{
  "num_key_value_heads": 4,
  "head_dim": 64,
  "intermediate_size": 1152,
  "vocab_size": 22292,
  "norm": "layernorm",
  "positions": "alibi",
  "bias": "all",
  "tie_word_embeddings": true,
  "init_std_up": 0.0544,
  "optimizer": "muon_variant",
  "doc_mask": true,
  "train_tokens": 651600000
}
MLP neurons of a small language model. Each row is named by its layer, matrix (up: input weights) and neuron, and shows model dimensions 16-207. Each number is 128 + 32 x the weight over its row's rms, rounded and kept within 0 to 255. Numbers have three digits each.
Before each neuron's rows, "fires after" lists the tokens most often just before its 100 highest values on Wikipedia text that the model never trained on.

fires after: "| ", "201", "200", "199", "198", "Sep "
L3.up355:161144061096167101139097190203132081105113140106127173148137108172152221146089115135121114126082142123143122097149113120181122120032111121107158140104113076135153194149094141128104142134125138168147116093106133123123123117178094157148157100133200128142141104130116080168043113082183109118104142066080157124103132138122120157092112106102061153126157153135116041127113082173179154132141171147078109129142130161124165160102139138118120096094123183124125148094123074043123159106143065125059102147166215130156134117080134122093106115168111161104144142070118150106129135137120156131

fires after: "in ", "In ", "to ", "the ", "from "
L3.up938:135134108177107146156129135146165108096092078075214133052099081189199109116180033088103156086122131139095111127125134141132174131172175070211169157120184124134056087134109149147093130109116171134137076128112105153125113116150078158147052112080154182122130137149059099129083088159093125066127107090083113123084126143108154099156110153108168098149185113123110113167130115154153157131125151172171170065171129108112140169189120095175076112165089131149158089159128125111139125159139108117155158156133128136156133140151152093148097146111077103069105069119108108145152162136089169147

fires after: "| ", ".", "+", "the "
L3.up214:171164148124106082105051108139160121140149082149137118148087134141164149071124169099159115178180150120097134145082124150106149130105152150087145105160209121068079068093099107101134160130199102164122151085175184090113122096090119141183140140147106116116122183085152106112153139114111135115215118109103151116133141089130188096115106087160114116112112135097118162118137111130166136154084100147157084178176167175161084106182150132131136127129114175069142149159089139186169122090116140164127127141174145127085104112094172158093101144152057103103132109138170131145079083105136152147

fires after: "| ", "202", ") ", ".", "200"
L3.up83:120137074116112178121134195132167114143111086192111157151197122127120141172148106175144099088087108094134159145174104140097149151055052119138134152137125132178151114123065126138174111129131143106142118158145140088161204126146057157037113096212100082110139153112131112150148107127179123102117131121108128130104146107132110094177120148101097147186148202098126125139100165092072162122126099117115113116128090089119142137105114127115074137135128185143123129107096138101106096077212136138122174109128162132071139123109217079103106119153131119129153132102141119151145101086092101016

fires after: "| ", ",", ", ", "("
L3.up260:140081093155085083106112100153112143121129117092137058082129179086148164147198141075120094100197143097138133084135139147151126121111161121105116091140138111122132106172171102137068158169142160126124094095094095126152166113154141127162155064119154128162085121149068144154086098153058113129177149113142140122108048131129163140127069141209135155163106158080129086111102105149130163144154131210152123141106065161153076098170152144105178164097136150149090134127101096123192122073147153131150129116106131108118154126169084043109179153152098174115084144202108111144157135131143105141

fires after: "the ", ", ", "\n\n", ". ", "): "
L3.up584:129117187145115064113142124105149066103191171129116073080082076155134147133142148127182109187113125153185086079145161051104056136117106162148130163095141119162076125141122141106121102123099144192122135162073102090138123141057128128122152099106085138127112109148089086110107111161102169124085141158144196138103135129090154095104111157071159168148080072097104119129167104106121154152109138107159134149146169165098141108129123088107124142104124112116067101089187155138174054109200060154132136149148165124099147157107148122154162159162163072180119141096182094123113124205129142115

fires after: "==", ".", "==="
L3.up172:111150148131103235121146187148100124115112118107099160140118155120072144111162141132130082121147123085132178138157062142152168119131138117139121148072126120119164136123117111158085084055116169140149135113159190099114097129153128156088077166087123103175151139126128107148127107138093089105118214145120163208131144131105140221123188137180118124135099064159139115103138118152159165165069124088116124116117153132161126113173122099130091144086124134130128093137138087182159162071153086135080163120095109175146162096121123095159102197124079177095110089162124138050146121115166147136

fires after: "in ", "to ", "of ", "from ", ", "
L3.up638:146150124134053147142129163101175128155156111067164157160114136163111119145099128066048138173110165165073074162160112088122171125111124087111133141115113111111086113093114119177182160184166170091176143146134093153176094128093070152126113132132139153162183104166105125104134150084075165168144138110102185104045112136157145110177126129159170094172155093131177151139091173106143119125114111110147178124141173047062120143106170094179130166118146103097121107109180088122129130072143108133083136111104143156112111152130117103143117096124122090185124167071116099180064078118178161170

fires after: "was ", "is ", "as ", "became ", "a "
L3.up396:166093135121125119039104131132074149124074138150137111143137147177180115077125098093180112123110094100129200142159144138142094170160140116126087092102092116133076144133107190093137101087174149100114100175082151095132089146205166156143116124092153123168100109084098171164132118174063159108081091145095131148175136143166069156149140175112114092145092121151146117081136127098142124114125110174158151124201131109182094093160142166100140140032129124111128116106155048196114087117120101181128067157102182163185112134128094130121195140124069151101106132126121100091152118143119116157

fires after: "one ", "Baseball ", "-", "There ", "One ", "there "
L3.up281:156122113075080095089121177124124068137159134115121145149077132108087129156134084093141184111105130149108160160185173136125102124164151086111105125172106110147160072143101187163102142194103071101088091118078179075153181116117138119134170141148166113090133155089156122141139082154072137096107182041132155103167153149136150106091207089120151191116162101167136106098153164106124093026156072153128149149138152139131119094104136155120126120111064128176166081111124108108121108147130154135088125073054092090109126111195098158168119119146094159115132145177121136169121121124165138118

fires after: ". ", "\n\n", "\n"
L3.up279:106116162142124113101117139097177195161110154076143070134116144163147173073116125125120123132157184198149121145128104121156189108079093178105171169144175081143100151119115160130162131133126116060177172152186138083162077112156106175081104167100136136143074152089200164121148101151150100141165094153071145121092162064138120100105129173074129151140147107143106148152098141102142149148033145139087171107112113171125107156135136067173111111088125120116151144104149119116156127130205160104133124184136156137169144131171118137110107007132124160085120102092158088105143148161096111099

fires after: ", ", "\n\n", "===", "| ", "\n", "===="
L3.up1110:080102112099127112177144156126143116151099142086120134136131128194128182171133076189109120114160112074108130154134118116163130086060127097182190198153202117074175179099156122138124098095141168095130097121162088113147100133139144138099099134161075104128114163119107094086154100121124116126135095139152108121174193138161113059099117157104100156110156159104108161127147119161147114155080104154100169131040134093123072121165167066085105142162037171064118181069133186122121111164085112193057122109178120128100068177147145067124138158187072128114133089156134138141123093116150155123

fires after: "==", "\n", "==="
L3.up1037:118039147134155110135164124146084194129114109106159180147130058072101146177125130117104147084144066125174101087153168131111100123156164186160114115164160100097105144167164144200119171114140124137116143116148184084117123088111141129118152170176028073155104133127095117081097139142129193100083178206110115119086136115115182135139155107107120125187130159143106113095109135108143107115124102119069088137091119133104112165078133045122123133131108105135137152098157178082143119115119125076107145112168016133101176188137105094154145197124101081148122149148125179111111148102098164145

fires after: "| ", "University ", "Municipality ", ", ", ". "
L3.up67:192157142104141152142102161162080137105133157107110132101099091194068119139170091104122064191130140119111096087122151179123220107170171094088152121114093126150135062096114125161053104161121107160154133131149075088106128109143078157122097146084054116153140191105152163085117099194129102119193147114131124142148175105199154111125156136150136116090132142106112101152081092069126101151116096189122120144177111137090119175141112087114125108084063109180140056154140140105147114154106116131165137098107152119144175143171162142146126125073162180173135157119105087128145110152109106083

fires after: "as ", "(", "known ", "2 ", ", ", "| "
L3.up976:115102150161125187132123060160089131096118172075132110058134149141083180088123128099117143104083125071172136131092164153157090150175132143105142112164158067102136112130094093113129138089099098126116163204165115141108083136115143141124149107110142084157106154171170078128126072171109153205166168079126133139120135126135131112114110171161147135131130120105130091155101079090189164181118125204160173106177188111148094152127128170125086158100151115101167139065141110229131152054122113136076144132134140115188162220132084046151117092141158121153117164125112120145115104152143111164

fires after: "of ", "in ", "around ", ", "
L3.up4:123195150137115103135112110123119142146143115132119204151137111149174145101096118127092120090164056139097106184133105161065121180127147102123147104105109122116107138121079103094123139092141090133121143096069146163184122118135126128133153117141118115209168104114135070055177099090095105096143122209143127130096162078153162093098170119144096127094185109112104076118151135099140135109099110145117130128084134133137193104155163148143105167120178166170117139155160118088182090083067139080157113173110129159099120068143158177144092113095116022114209161106099166110137141077129162146

fires after: ", ", "In ", "\n\n", "in ", "born "
L3.up542:102062156129134071105122095118140117121177127105162080174137129104111129119144123139133161105079195133148050122125127155164104126160122141091146106135144129123113112117067115142138134158150168165074144078128171103112116187116104131167045181109072123117151114094041130151108171136088142118124113196185113135118103114116077101130098093096130135142129112184098098188104113111127148144160089095153105097108079140087151100113106168081134153139191095145127062094129173104171057091111094179115132202153098194119169193175151132118208130161182162122143106167139140137162098137139138116

fires after: ".", "–", "to ", ") ", "-", "| "
L3.up599:045151099122060104197145143120117084158116136081139069123144137105118154118139148108089114104110150095040159138164091161141155140095100118164122058105133066132129080141108187103176155100114144119098110079116118131095185117214088130087163113127125103114076210136109127144142122178162203125113155133107140105099158130122132143145106099152111131145057165134138134168182130117183113160104154141159180124169131090172143172108122155128080147171124107073127204142163191138137132069162133114150049093122108100149128134132169101114086140133126111152142109106123165115094109111119119169

fires after: "| ", "200", "\n", "201", "1"
L3.up778:130118136116111162166094191181112055141109111149131150135108122129197094091127109134063116191173121086125147060125156135125127096091088119107188132108183167124155183178131112138112122103114181139097108181106133145130096115140116158133087150125123142158128123144127143123110162132110057094078133109057201105096121212099096137149050177121069105084178134143135111115099138135137113158159096115145152080140111153066127194104119165128061133080138133123064136147113150144102163120090139142131128153093164040161148122142088217177129116167169130121146128100152178141143114110157098104

fires after: "3", "1", "4", "| ", ": ", "2"
L3.up663:158077062079093127118132145118138181174158101089132100159124137132152181135071133126175134122087163080122169060148075135094152148082113111116167113147158101168063119150120152084155090168158176103121147121128098166178113075123145182155111132119165122083110177145098157119075096077117074155156090156141112104151145125147099118129108104107118172106105116109163128159137114125144115119090136155077103105114157095172131133154120120178126178144150118112127198098156093144209171125171103146141099139094091090156093131114143133179135141092111103135151145082196145131101128181128117094

fires after: "was ", "is ", "are ", "as ", ":"
L3.up1041:120154110137163107109100145095078132086191139139135170110114136129166170165085177113115144115106120073156125071172180117129122093135102133196136075174122056082071149114101109106182136171157101149103103122160177101098128129164131112082108118140138119127124096083166151183081118172100130104143127118215116131136147128098142044163084088119108147099147141154154091130060126135133116168037131184136102149131093127182137102132161142137110132068112091144143109127106137087132111137133140151091144120111133176153178136152134185085172081162163168105106141091107137096111136147122032155

fires after: "was ", "is ", "a ", "been "
L3.up683:166122107134143172089145141134075141086121163113122156114089184103096166128198138122151159110121149184146152095169113141159126131151113156104129097159108194138080060135119172133115129110124127067111091202172164099155072101118111135098194089176053119147091105122142108173116130147191124138125131131172096155153054108182101169146153165128171129086137057119091143116139152128151132141135172180100113151139141190166134191152167136140143125149147095082089121119174119121163103069090101090141127119149181139132085130151121092121170149061111153158110155093131166097132148124119088089

fires after: " ", "| ", "."
L3.up1060:157130099138138056155085131151128108095109091143200159147142098137111119104172119107152136142108166176139201099117137111133149091073076089157074102056184101138152152109138137184095147152143134161135159107156144139091153096086140110119176092100143030161172130140103125091100122164115138128153155147134142174170130137035120124103182153166126158142127191056115125116125104109163116098175185195178093171199105122088102128138124172083151084092124135117159172149138133147190122194161055120150140105142187116129145152107099072097153114166143100120125110114147129174142116143154129108

fires after: "is ", "a ", "was ", "an "
L3.up894:203132080068148143113136087110109237189189103170098117086171147136089143051145117126123123154157097104140136099166148145052170130139122141147163163110091166114128141137105149079085112073175167136107143085123107135161119139107107119125087083144136120162125083133145147125164154168151140180124092087169106150098058109103113136095191157159112079179245150113120060117148130137085124135110112155147118120140145141114111188165139131118107149130152102096164133137129118143151142075113138097127136135125167174136169111145175107173135126116153102144141113136176109145085165135085153080

fires after: ", ", "-", "ing"
L3.up212:147115124121185138125143118141065130164157112109169159168077150059055108162155109158132148084118138093100136076150079149108051128138128162098142133149172127086144076185148142152120178144106108128040138142116134169122121097161159117173131144121127102127142141084155039103089110143086133092108160097124072147132074135183111168160117151199133130147090154105143111154129162107118157143145171112137080112155080129146135135144168060102176110112159121109197149072087157167118133143126122103120114122152100114161131134096143146111155103195152182118128122147097073158062087115133071145

fires after: "as ", "is ", "was ", "'", "being "
L3.up261:148112122160058172076109094189100167153126150155109123125135173153098161124153142105178125157160155131186147137145177097222084146139147104120166068129151078085047135126110178076110132147159069121094140140107195149132133143127170144156106119137112129144098102111129127145124069156145133097133095127133092114101112138148061131211128134187083127184141125119113090133204137102092126100143192165146146116130131177098119150125097138120074128125105129074167114135128122238128090135102113167097037129146185109134090115137113074131137088147114120131128118123118109118128139153079148133

fires after: "the ", "The ", "of ", "Cher"
L3.up898:179102095151107099154136098129161130152111102112180165135086093117079097085121095122118144145098133121117085153155059152097132104097111119138113129166086170174165108163138103157119178114082153132095101148100140128104156153149110128118120156132110122116096109151131049104109106128133124188101120113132156108134178098176182163103070108141104115093148127082143103143184154100187072147167116150124102145161148133136136139120141112126181184107123171151106156170108166105140137121116141094192103091158152165078158095130138163127135097108122047118185084131120185124197137168126148062

fires after: "200", "201", "199", "198", "193", "202"
L3.up679:178132110135104130119172143168143064122137054144148139118119100136132170123123136085124143185118170113131135124119097122151124121038160080201121130132120092073119076098128129108118151121090176136122114155123105178144079161138127150135096166126187143108146182165153113156109124095160150141155162084105141118150135167148152122068091134105113137155142166123119123172149116098112159124114134070080084173108133101140116184107129087156161152187062165139119153108158041123095156167109036110096141189099143176165119072152068107072092141194110145149128125131136145121108152072106101122

fires after: "was ", "is ", "and ", "are ", "were ", "been "
L3.up543:092071112142155185128105153163082163106146080133196110176147191161121099150105106096142112107133099204129185136133072091195127096096150191131119101095136081081069155094099138085152135120100141140124112110129066093131105129115122116080131089153120108151177124127161129134137156087083165057142120148140189132159119113152125095175129118118139104129151083125130140118073171090093037188209191115160119115163131142128138118113142127133144152140137099129105142159181193172101084075121097164141106123134120126099168091106153139128152112168100127120150177157073165112122105150080145152

fires after: "| ", "the ", "St", "\"", "in "
L3.up739:168173155042163130075156089119148129044088140105128136159086089152091132147132094122126131069140092171143079107080135142138147090104111092156080142157153127137141123174136090164125187147093197153133116151157144183095163131093135165092122144177136134118096151094115140124104156119118165115098119084116118116105127081119149124125136181119171138124095100103127109106156111179145145100094152103166115156183110095159133130157153146150185102122094191091179137111123104076160135195118144096160180108174096139168144137105080146131112170136200099083126084142079158149162063118089133110

fires after: "in ", "to ", "In ", "into "
L3.up440:087124080116160172120108111083120043127167114118090156144151159071113094091182098131168209145102115106158151136164100135142160139217187104129170110086126105115103075124124129103125138098073156083109155124090155125161172142166090126121098124138144126154107084123119129165102150158088135095115193145151111152088176136097140165135102097176172190138112098109194089124132139078118188086140138115148188118157076015081158078156138128084112134155086176107145197117074102157121146090106100181111119107124132149178139131087160114102109083150161068083106149131114111103101178181076075119

fires after: "one ", ". ", ", ", "\n\n", "\n", "One "
L3.up567:057112129106088080124141126154104205104083109128086153165079109160121162121124155131093096167141161139129065077114181133102136125142169120099122139175168091205106109127150088105155156117145106121156098160128201081198103148119081146087105134071135194093064108146164096200146166148106187095174150138113138104180126119147112148138141159132150136187140135119101098129099163044169067109167167129112142176106137117142122106090100139148142107123127153198096095115132098135061160062127128158068106122099105110127191189158095092110114079135114139110113152128154111155204131174129129125

fires after: "on ", "On ", "| ", ". "
L3.up436:135138131158120072118185106120108158109123130078171063119143210113140126139146092085103145081103155101136149141116130161107151157106163104106121159161154177179121077132113065117169113091087137081078120140118157082179146130121133155164082160142170111095134117142104099170140094131108143122166115146105109156121188079098133108119102134096155152100122149123126098140086096149189131186098161116079184135118178101165196090118095142098129138165141093104088135066136090142125111203126096115117170162120169156110170183170168123156147116163169141138217079132142091139165067139144067094

fires after: "| ", ", ", "T", "("
L3.up871:054095141117088087096124175148113160101122112122155157087094110134129137161156057094111148133167148146133087133143100134171155128079151023170178173111120115145104163153169129149104118128124158131154133145096109151134148146101122134093116145095149179100089166122106109185159117148168111104103092095098240161146141106117134086085139115148131111139149134144125173115080121148172076128117172090056089087130078162106124101109097134147108129184092125091104105153182137120120138139157106199195122131159066146140079104139136126071120149114149130144115149096133204149108108145094142115

fires after: "as ", "was "
L3.up859:179088149163136114151044122154116156154108130095164136094124179203121097058180142135147125133141106180164143143194198182138147131121091095122150119023153055126140142140187174114150113103146118105062128114147097113124171149105118081130057086138140108184154107130167055153118089171107119140138142157165125091144167129143106153100123142134133085096092085072178086140130103073132136135133089100132129112137079143066124131156162070134087168111167124079136067178132157150152140117115128134132123113159087099191107169140107172139129157147061176105131140136162087109146122108124075119

fires after: "| ", "/ ", "No", "- ", "Gold ", "• "
L3.up824:119108091070114136080189123204133147074161123053148109108097119128124115154126165127134079128116189119092120146131117174157120131078091146104157128099101071146096075102202136173109188125137080117138151126102132096115119114110089087152144108102088126187123186170092102119067090134137130141074166133125142148148191068104113169147138174121094171060126152166081139099125120086184123175068176154128141108094115095156094080101130149085130158162154108188093092123088080212185132096145132177161149100060174126138172089121089133148146100151119100161181180108156134153133086156108079093

fires after: "200", "| ", "201", "th ", "198", "World "
L3.up563:138110083101128157169132097139116122117150111137136112125119115193153131116096077111135124181110150113109106125127121126143090112045085130163077148114160181107130135117091150126155105095092181157104103032058167115110129125128123172147136216096150092070170066108096128144111085144153077093144133097163052156144145141146147174124122184129134157125142149172096076158098149140134102149136147112107144137110196178133166149081156171127109134133122149139157048190126115125081082149131120103064157097139155130143151157198128183165089162073185124126115090149109108110117104042105116146

fires after: "the ", "The "
L3.up224:128106152159141161188104128119153126145132110092115130111094097145076119132099128107086104123142129084053114119161103130146117106147182110167058150144122135141158106168159068158125118111166135165102148167099074124067110168125140163100113173084094130132117135141133110110126075103090167156174110161125169038155115104203176136133123135152104120124117133098136101153101098100132101099123109162098037136160110107083160090133155134127125175110161125154085146208179167081143109138117120088178099160056130125150179096166167120113119141149098069191190125155143183085164123140138143118

fires after: ", ", "\n", "\n\n", ". "
L3.up54:138103132203077140144149161157116158149173159121112100103110118161163137173141120131104084113171088104122124091139147167121148130066098152142151121113119113122099162123155125138097124146164134072162182113103132141119088185131124173099091133090089066169186139204135149110115095130113098200122096087149123193112152105095150145100153160150158121141160065115135136083094104126177124095108082173161102159153146091087105111193112108055164183078104088121118102157148189146154136071058092100139106124172147126085107124136170103086160112098152110166157176154142164127096152091164130106

fires after: "of ", "Following ", "in ", "after ", "to "
L3.up180:121165137144142159118104120166108140120139150098120136090163111132209114094134114111054152158167210085155125112108169086169121135131125111190160107124131165133152141102105119159132086117163166137103146160113158065136147118091116148150151167122134189091207181168059087107124077102206161090131136096096156130114069116132191123073103133162096126156203174080098086159179150121124114131142082092127098140099084123103081115118180171108143108134151120129109131103111060159078128128152134056085134110157145168163130132168132116114105111124131139119118125150120135150067117114130136193

fires after: "'", "in ", "of ", "after "
L3.up825:179163081120094094123101020128147125107112106136194127099138144172088166116104151107113135177136093101166119135135135088093122134082108148143089156151135156115110153184143145166107132170104145123158159110068204154156135106103130092149166087103113157115144102093136141168147123085204124055137152110154127121081189104095114165161147165089101111160160127143061121179125139142127147126100130089114076117127103135141211146064173119165113111155124208138119118110139074127089126062108111126135130100117089143141189156068138099162124181141108124145170064144145120122069121079085119119

fires after: "of ", "the ", "in ", "at ", "to ", "In "
L3.up946:130064107116075104156153091152145189117121146123163150109106156110146125162106160142157163073178090161098120134160087129144129175131120125077095076127122183096138085122044159111120156158085118089112100089099147118170107113111137098096136085207134143168111114141119134103097143103134162154126085122085180155161193126215160109141109128131118128115195119122120099095165089166132123134159113161107174076154107088087131142142138108111099180096103123097155149129213150127177153127177092065108154119204148146062134086180137114168050128164104103132150170082124177100127117123110146149

fires after: "as ", "As "
L3.up1105:168151192131203140110080086101128165142088125142181133115119121154130128127134121131220129119105122096113153121202125185164133071134067130170111123128181161074161146105104160137132080118108064103145125126081093062109100112165154195159165096138145157195124163095167161107127126098103095098095122140136109111143153122142132150120124112146110144160071149120146107116108142115093083117100140188128096045130132136164111117114186091102183110114093070144170105096101122149160124106204167132130131058126098159149116104083149109110131157221126160107124153123122121086144122068099130156

fires after: "as ", "is ", "was "
L3.up872:180121148125129110081115122156105136111156097082101213101126164129148143082176117077074148142146157128096134166150138139138138137141105077121147112145134048165116155125138150064088099062160089179099123129128167095187126134136170155138088107168145163193130151102178071123168099207122104115095126085176137134109120176108058150135179173173124119140161122133125135109188146064142126128125105152142184137089150099071117117130157122130136112127163067159142129114147104152064147123093102110106100098095136108166145053166156131159150077117079158104130121220116107088124140134115139087

fires after: "\n", ". ", "\n\n", "one "
L3.up450:024083169145124084172080093156115073140081120116126118167123157138162100130158096151095086139130103154128129134161159131164158112102127101153134081070135123157125095072095137131167163161113073187137154082036161160139160165119099100136165122199052131088098153124116168038127149160122175125103121068173142177160126230119109147169111143094116147120093109121091167059141130144074068198161152128138087144126113154138107147124135141061127120066098158165071138174179141108140157110174166147152130141144112116118146112133113151112099115144156109097127184110104108194150140143109119149

fires after: "1", "at ", "2", "3"
L3.up1050:129155127107145141138153081142130090170140140114160056162185147143083124088177058127102167157099117114138155140178098133118071117136123121149150125079138177127158133147134120107128112144153120105144152155130130102122105113139077128112201166086069188145147127179145155096159123107112128130121156152178078104157056092146148081075090045110150099158118175093160154150113110128109152145147128134131123126119153093176062183149154096166166166137152174079099157124147061171115113069199197132190120104153126149134103122137123146087109093108116163095181118184148117092096084170173131103

fires after: "The ", "the ", "There ", "there "
L3.up697:158139150137221160126139117155112157200109115150140154150085111089115102108072095124150171183140148139178107111166124146145063095092110183155088161126112074117095151144128113077099174143137144187052101068142130138146107143101148087141194135070095140079086123122160155081142104173118117115057119155108163105160055156128138074147048061126089154156135112050112097170131167112078125110107139119147105148146142095122143156145119147094119092124132195166097183174098162112130095167139119117145096112099116120121200157187109155111166164147123162177095127137118146114082118111107169061

fires after: "in ", "In "
L3.up1006:132132145142193066133167122122139198121180184102126071150134114134074073087156167101181119118115123156139086191176116101141076138200115119133153176106186168056089187172133108118131146112144110134092114105115155113170169131041165191107081108181132151157133146097169141143086139062143109084085103101124093120116176131114145136112126125104168156156139130126108134144144091155145125118148123102103062098164148069110155110112162105130116180064166128074167164114061117139115137106117142111118193113115151146099108139208106146081116162139164129158095166101101130090143100129133163123

fires after: "the ", "in ", "\n"
L3.up941:134108194089099142121084085086153127110110186122202128084092169106096164156079155094114182142152162111038126139129191108112126115205125159122096133158127160127121117132168157114139171130097169124122109139097117195148152197163136156109142185120092158105132100108099147136142116098133143124126113114131158087152160095128114174111114142124135114118144083133157118150164163117073140150117122128115193174137126135114148114136166161090124168109132128104093169188164071126090082163096065156179160125191191094103078141121147124125175087164053085083117187131142101112139064103153122190

fires after: "\"", "had ", "and ", "have ", "is ", "was "
L3.up855:123144158152113134134163135130158142101082124131088142067153160143134110102093128076100086117121120147168092179147125137120140112069131136177143103168127098121139198167155103119129089115165079126134088134171122061096098167080130141131112159119107092190111098128163081099132140100135137118120135174135082104114109111121132118122079092120182128182112106146170185086095134106177134116088108186217048119121132145100100074125112185089159094077153150112097189084094126076175154130093071180103117120178124114102074133111151161083128127144112148222133104129152102128118161109143132055

fires after: "==", "===", "In "
L3.up1018:172100144123152099157094114152096109098097135157148210162129158155147099135104175160091053171114130132127111143114136126152153023140122124167117150095159156116059137178145142132088135139103132106114146108108169117138139131126169176096092126108098096076163072192131101080136120090185117095119161128075101144096125179072134152172120101126110127113142137135140112135105113106149166107104120120135115155116135158144128171146149060171148153122123110153153142115126156176110150098153108108118199075127125139146149167073110095154084184168155151191184140117152154056104200107127210106

fires after: "had ", "has ", "is ", "was ", "can ", "have "
L3.up715:124170100126123139095056096115095140081160170129100132158166118119166090183130144086132149183090079106154124111135132144161189106128177121073175139141102127152132105133129094092117092096159118119184148145108181071178130120124102141111125090117119070147102059091178122174103151125142128108147117097138057071161156158105102113150096219103096138130084146063155082123081130098125138077119133116172082094115112052122083127172167142170101091107152116082214124126152153169099109187158119151121146101145172143100127120114106167085141126106135153165098185162142093154111141180127152132

fires after: "on ", "On "
L3.up392:149108131111165132148140087105115090102165155118127117097127139136106127067088120130116198097122158078173111131106135172137123133069113124180149128175160120153130118108113102101109114071102114122071149130106153090121124119142134141172148110092128113168106089179149108156134122135111182142159206163132124168124104164145155124139105098108170134128193111122185122042058129116049207104124070157134140172120139150096154115142115200099140142202163138149151096028135103147148159150131142103135135187146075139113173164053131101132125137169207103107125123124149074120106083088093091098

fires after: "in ", "is ", ". ", "was ", "In ", "as "
L3.up422:105187156138173114088148152150090129005107151151116128127135101176126136126124096085130096112112102163111130166140153053118146132136078163041180109141160165157051161146084184122170157085143154077120076147157145133156131164079129142144098102150105109103104111218156130088112136143132121093152121151161041057136185133126144146110149162153136121078130088108116171123105119105158119114111112085132132108104131161147106116111122079133110176150134150117149113127197125148183167104104128199149128133130150115124071101050227114132114121132143101122145159087102108176140110102151113154

fires after: "one ", ". ", "University ", "One ", ", "
L3.up394:072098170113146091155136152123106102124198134121104158149077117180104061125129151172147115163139162136095063093125121139089064102127149126118119144144110158123119134118128150171114067129121127116127129143118123136149119160118186166178090174174173143112082108136087090120095113136080133136147117137118129058158125096133091058081189157071208128122131123146136109145176195102081112128146111144076139161177106160072146143124096130140127121156109105192100140107105162104159129162116097103122161163083109138089137149189189102149117087133110132143136141197144092190147063224123068129

fires after: ", ", "\n\n", "\n", ". "
L3.up1056:098140161099121174158148140119138113183130126138056100104058108162122144146108126135098155111130163167130122107090236134114116140135108115120128089132096144131103210136132138121163172104139146153139088139132161178181077169083169135123151127128114188140120076097171115098210124118175090158185124068152146119105114141079110115047133090136154101053131075124144122116124140151157156079091150164129123154159150151177118162112117093124096145121091155133080066100096117146135124167185095071076117174170188118085120135156145122130137166115198153136086122102134114131145149033171108100

fires after: "of ", "from ", " ", "3 "
L3.up610:113187142100159083136114140126146075130098139076139105117092117121114079107108175104127131171094130172062082093093124121137110146117103079169185143194154143078109106149110089095148114178095161111118110100090167160140109220159112110131162170166101164128132106080170231142163159108133117085168193140128123129080162133092105144132102132198119149063120168140169148128119100142139152143200127122115118110105109111141091145091160148128124131142117192169119148094120131115144142072131165110108127125190072156077167120164100129162138095159128095103197191135111089134113084114164172110

fires after: "\n\n", ". ", "\n", ", "
L3.up81:111053103132183177167134094129102171132103156123114128104147121138109119139091107148114143077134148087145123178176165121169133153116113102132200092172170097119142072150127136183125185176095130094064127097141159137126149078141145165183065186118087117056091153131125129161044097118144113156233139173182111136112131193096146127138159120138142149073177094097168133175067131086109119109164118127125166092126151115113100098174134148106126135165114092123144104084103103100102100073166148107065169143172147092102097144123116067115085078154095112113153095097111154121136131177178111120

fires after: "the ", "19", "early ", "197", "199", "New "
L3.up689:117112115115158164081147159045095137091151157110162170091128159165125081105084170124145119146104121152085105126109120126098083159160103177168111182085151121128137101117125149197132098144051143081123117156156132136118125126196167135155162092151155157093115144148079111211130132083118119098131101142139116061131169154155098154086082104118062179141133140097132143178126096092044110198097153111153114116146123178119135076145173123097127133118175073102150132181108086126083070108136147076121127118168140087138170203078159144167141092084158151103135156119111103152158161146138137101